config.toml
hidden_act = "gelu"
norm = "layernorm"
bias = "none"
optimizer = "muon"
learning_rate = 0.00584
lr_head = 0.0048
max_grad_norm = 1.0
schedule = "wsd"
decay_fraction = 1.0
train_tokens = 228400000
MLP neurons of a small language model. Each row is named by its layer, matrix (up: input weights; down: output weights) and neuron, and shows model dimensions 0-159. Each number is 500 + 50 x the weight over its row's rms, rounded and kept within 0 to 999. Numbers have three digits each.
Before each neuron's rows, "fires on" lists the tokens most often at its 100 highest values on Wikipedia text that the model never trained on; "fires before" lists the tokens most often just after its 100 highest values on Wikipedia text that the model never trained on. A number after a token or word is its count.

fires on: "==" 29, " ==" 24, "\n" 15, "===" 8, "our" 4, "or" 4
fires before: "\n" 78, "d" 4
L9.up483:395493460394549442555462523548519517395434446492432505560502528521532474518562574597558406479432501416515559473424531589483518496538560447575443564468527512565428460531529529510474537501481551509500370474545470453554548507436611384474510517505597430515564577490533509460547562488550465478501500521521495440555555357475487467495490459520450561476571467474416419549520562467516445539423459503522529500518508483460439523508503513538565607486557517481501502463528482493426494442591497
L9.down483:571421527545528489540543454464452502512464551528518459487397510450584553627478510504480578490530483535491511574565594499500554497567533456470528497571554399493538585527534539446519578443512472442514462509432498514560482381515559443528450552478465525505507566480518382478476468473523516448532518481567468442343504510450513518456462527508517550401350445482486576540489503483482554463502515544431498465578457508499528539559518480527403502452557572501476538487452422446421603524437430

fires on: "it" 35, "ol" 21, "il" 14, "lo" 8, "ult" 6, "le" 5
fires before: "ute" 18, "u" 11, "ina" 9, "k" 8, "ut" 6, "d" 6
L2.up125:479550418547449430483506495557415505388448454491493550481486453556384448636599562513480480464384471496487483462536499522437536537572525536588425485443489476515432557583577515473511455542457510566497499634516424500507520547540550499499470484481492550510477472575552437390554565538500493491468479423471490523566420458480486461392476537496497492576579449534519614514478586479434427440476524546544441462503492493563567536511456444590548462528455521488513556481459509476533489528436541
L2.down125:522494438510552510523472464554455542475446487420522485473464487491628436523504512483494528396480510538446467517502551470520446459525463535619515459556481622540463512496551609563456408566387490473532429536541447623465505450481515433615518499502455512521508559606509490551544496444534498513544490475564500480577386544392432389491498481466495467518428485589519490536510489514502423512492445456477484477515528558519447538579544538522499528505384562511440443550468556480439522539442605

fires on: "iv" 33, "un" 23, "in" 14, " qu" 5, "id" 5
fires before: "al" 13, "ing" 10, "ity" 9, "ist" 7, "ities" 6, "ic" 5
L2.up81:475489517475564483419502578515480402491526423504414469547498529484496512552556468587385408513359472510513451528565587529461590565464507549450562463461563581469513573521508423497554425499470466473585436475541475554490455476468580572522469498519559418481521478443522483478520549449482463450528472551460437569575499499483476422500554545455486538455599505451508422494571527545378558446504551438441444552488512507483544545493470531552604504524488525527520542549525501448399468429604485
L2.down81:474535531421544490526483533592532486610558615501423471539552516581492553575520543526483481593439482513465510545474513449463519520549391545462516476412453589580476569494573429456465453447499501549522563483548527526482497476441554466446447517477546467476573509442551490499410492489559457508446461442493573415463379554475515434577454494505493460433561495491597568532529516488587549450480572482475404568483472477487480388501477387527445469533506548565432467427465500481529511586489458

fires on: "ur" 13, ":" 11, "pp" 8, "am" 8, "rm" 7, "c" 6
fires before: "ed" 26, "ing" 24, "s" 6, ":" 4
L9.up188:517401545462407483460574478540595480456528457418488518393474588479610413543391508539510430546457489393483483540472487418486496540491546509517495593442529512580514509463544491557422526538552600572445510461538490483459464564449607517533555509408504478410490498484535618492443525539566472570513448478509491462531550534507486542518609521491556521596516440430485490442468492532526493427527508513447479557464456519536519491390538462576539438500497483525512411455484478495589514531498416
L9.down188:459520477482522557505470534478521485538460541553529468593515584527617488517465462546504556503610588537539429486492464562538534462521437560571434565517584531509524468628491424470459484552480482484478509451515528437539442529509546452448503493556523468466568486376452506432470408491523527471536456507598464494441509536480518639585493454442422537382448407495482474428507435566526446523544524501518483541581516421522402487462520483470506494482567449576481456492565485416447549531423431

fires on: " of" 29, "'" 14, "er" 13, " Na" 7, "an" 6
fires before: "s" 19, " the" 19, "ing" 4, "il" 4, "t" 4
L4.up175:471488437490573446571420529606584425427497496446509530604479455481483503601431489501447487485449422495464463514444550477479582503528508479497617440473456544517532479611579527503530477557458342573464484535549523571515451524546517475492494393559512466504552511478564461522572420505468457436561494511502479462448509524416494530476356451550520537582485573476459510486498479526525485586497476549447545463489441491577426462422488517457432481540574509449525534440569528445521573439523511
L4.down175:499529457512502511540537557492430547413397512508404441545573550529410502487452511546487579531523530496542533553485496501397439491442548514566458455500545434446453487454541523431451639524523498437477493435550516404466488526480512492395514545437594561511457425480575577479470596548467555502531501469578471422462539559557478465410509494565562421494456478466470474512547512458590564440537512554520515385567494472485593460541592510470468562450446470560478460528474453523528594493456474

fires on: "c" 31, "ch" 30, " ch" 11, "p" 10, "ist" 4
fires before: "ed" 20, "ni" 8, "n" 7, "re" 7, "an" 6, "ang" 6
L8.up269:518473516559453529535567502474476504440579542430559529503487519587408459413562487540568545498551458456496453502533548609388548440471490497524562448456519473514419524521565479493451461454541493528544446576535507400548449518518563502510454501513558512469510490562471522533544454445505494543472507549445553585453555464491578523542483435481538551519481557554405531451489537533553497489602431403542557570522564474462363486547340457342528495479473509483475494464491451427433470500513488
L8.down269:403519471480463529514548472537528535445384482429528478554522485503505456451534507526489585537476467514514561480497548537475511436502587520426525508483488416481474482458378420431541474600533457519571486452539426539468506437498615554489447523520606494522555556526648523470497448510498488503459563526547389563405485487497537452470515530483440569529421497488530426409527527488519553469571543497453471452579459544544359539552441404567532411467498558602532489546507504461522489511525509

fires on: "'" 96
fires before: "s" 59, "\n" 4, "," 4
L2.up342:463360491477562515512550575525515484450506488430541503533491501524543542490473289565464452533491429432582512469516514506457462554485490540520465475502574451490520426619425578469601496560516458593566475481454436521559533414496509485447502526437521493497499523527575528518561446531468491549396469527533533513561473445473503656443547478491500496372486492572521537431496532523436485507515461516533516511579483528554466512474548511555446522383566483506500470459509518432409502486535555
L2.down342:542398471472433536459409510399567506398481446514480475558525469540481513500562427539549530529493574452541524398469559576573449543495507537548484495452532510496417378452551462405487545565446474556523487604529514431576487555565501532579524535479566455489549564488419561406419516493556442486471560542398476449557494474435474622495476494508448426495480471475531534532471596537475525470463438564485572476469520491498479565525541476540516551548479531544496451470491498442492549477563373

fires on: "'" 32, " " 22, "op" 14, "leg" 5, "as" 5, "ep" 4
fires before: "s" 40, "e" 10, "po" 4
L9.up363:466483348486479454479492492557435472455434522481414462569568548542499511571465507510549487448344484488521463520492401555520494632418460539556511496461444472531395439508513476472588597542498471560549473469481481505466477437454470589526538454487502566479589471499497523547492496537480503512575470459553472415502494470572444614515554454508549501541465474512463525592441512490497476507508609530413445482583534572484481510400574553454485504517491523530539380536561573483511517466558447
L9.down363:457430533542551497577528569559493515509584588490467458539512482538578488449492525436468453455495467499469477531472521486542539460466493643469537509470408493450494541505451515544484449492464515439509444577416448520488501542517556631477549566448564414540439536562426463441540509552545509461510478547431504483468431521484514575582472528545463557423386396555468526424505565540569513466574490445530528510494529535534482451554505393439432366576386500457538484507517534512445430555493488

fires on: "==" 71, "ad" 14, " ==" 5
fires before: "\n" 77, "em" 14
L8.up496:557460479477497440544567438467475482499463498515485425616543597549386550483573521491449497443572479415433501524475646495462545508496435506523482495377550504558504495514423541560531546534516493433493550558465510466499454483541594525489521583501428518574396452523487505436529402531505450543543507545511458487480499422559548521557511422477567459446539461463514473477435560498477493555482478509537510445529525482478629615406442426510535503580561522501524458486440571387496477488507432
L8.down496:440589513528553417560478494507523499444388528330362399514473575514447487451489490560476459499490478500473481415545535528480557468487541526529496490460477566629581366529541586557457484497546482484517495478490462480450535566539525579479476504525532411481531444474408581520463509604505502558540526496590552566525459386530543485480501546478486531516454545484495515426535467444491511552494509539504464438522520555567501514397445447514568548482603479473521480501431580468534490460461480

fires on: "mi" 17, "ed" 12, "ch" 9, "emb" 6, " an" 6, "ca" 5
fires before: "ly" 17, " by" 10, "er" 9, "n" 7, ":" 6, "ni" 6
L9.up11:501654577516524545473525472531457476554452562487503500449363493553548550494436578498435535527457447477558483475501533477473517490389575402530474504590500503513513470426422428506580419612464477576483558539539583423475451574559625534527550441467551453474536505521446439514462540525536466524505474607438471436448565571514419469496498470484540472492493528460512393496432546422488417429498508462500559476546540431553546500506457542502470473414548508457472491480528552476523492497505568
L9.down11:491416530513528535484470461505496476460519507497569525454482521388499368491480553445586429539453451477553506532554347553544491441486446507490518452396494519516447525561496447527489549491515480537461437472484486560498521573543501528497472431463493524470474552501521453471508463554508478482335581511505567570519451460480570450493517529535432502501487502448490491507510442548509432540448516558520492653571547503549493479500475540561549565486457549490510392487495589480452561693476600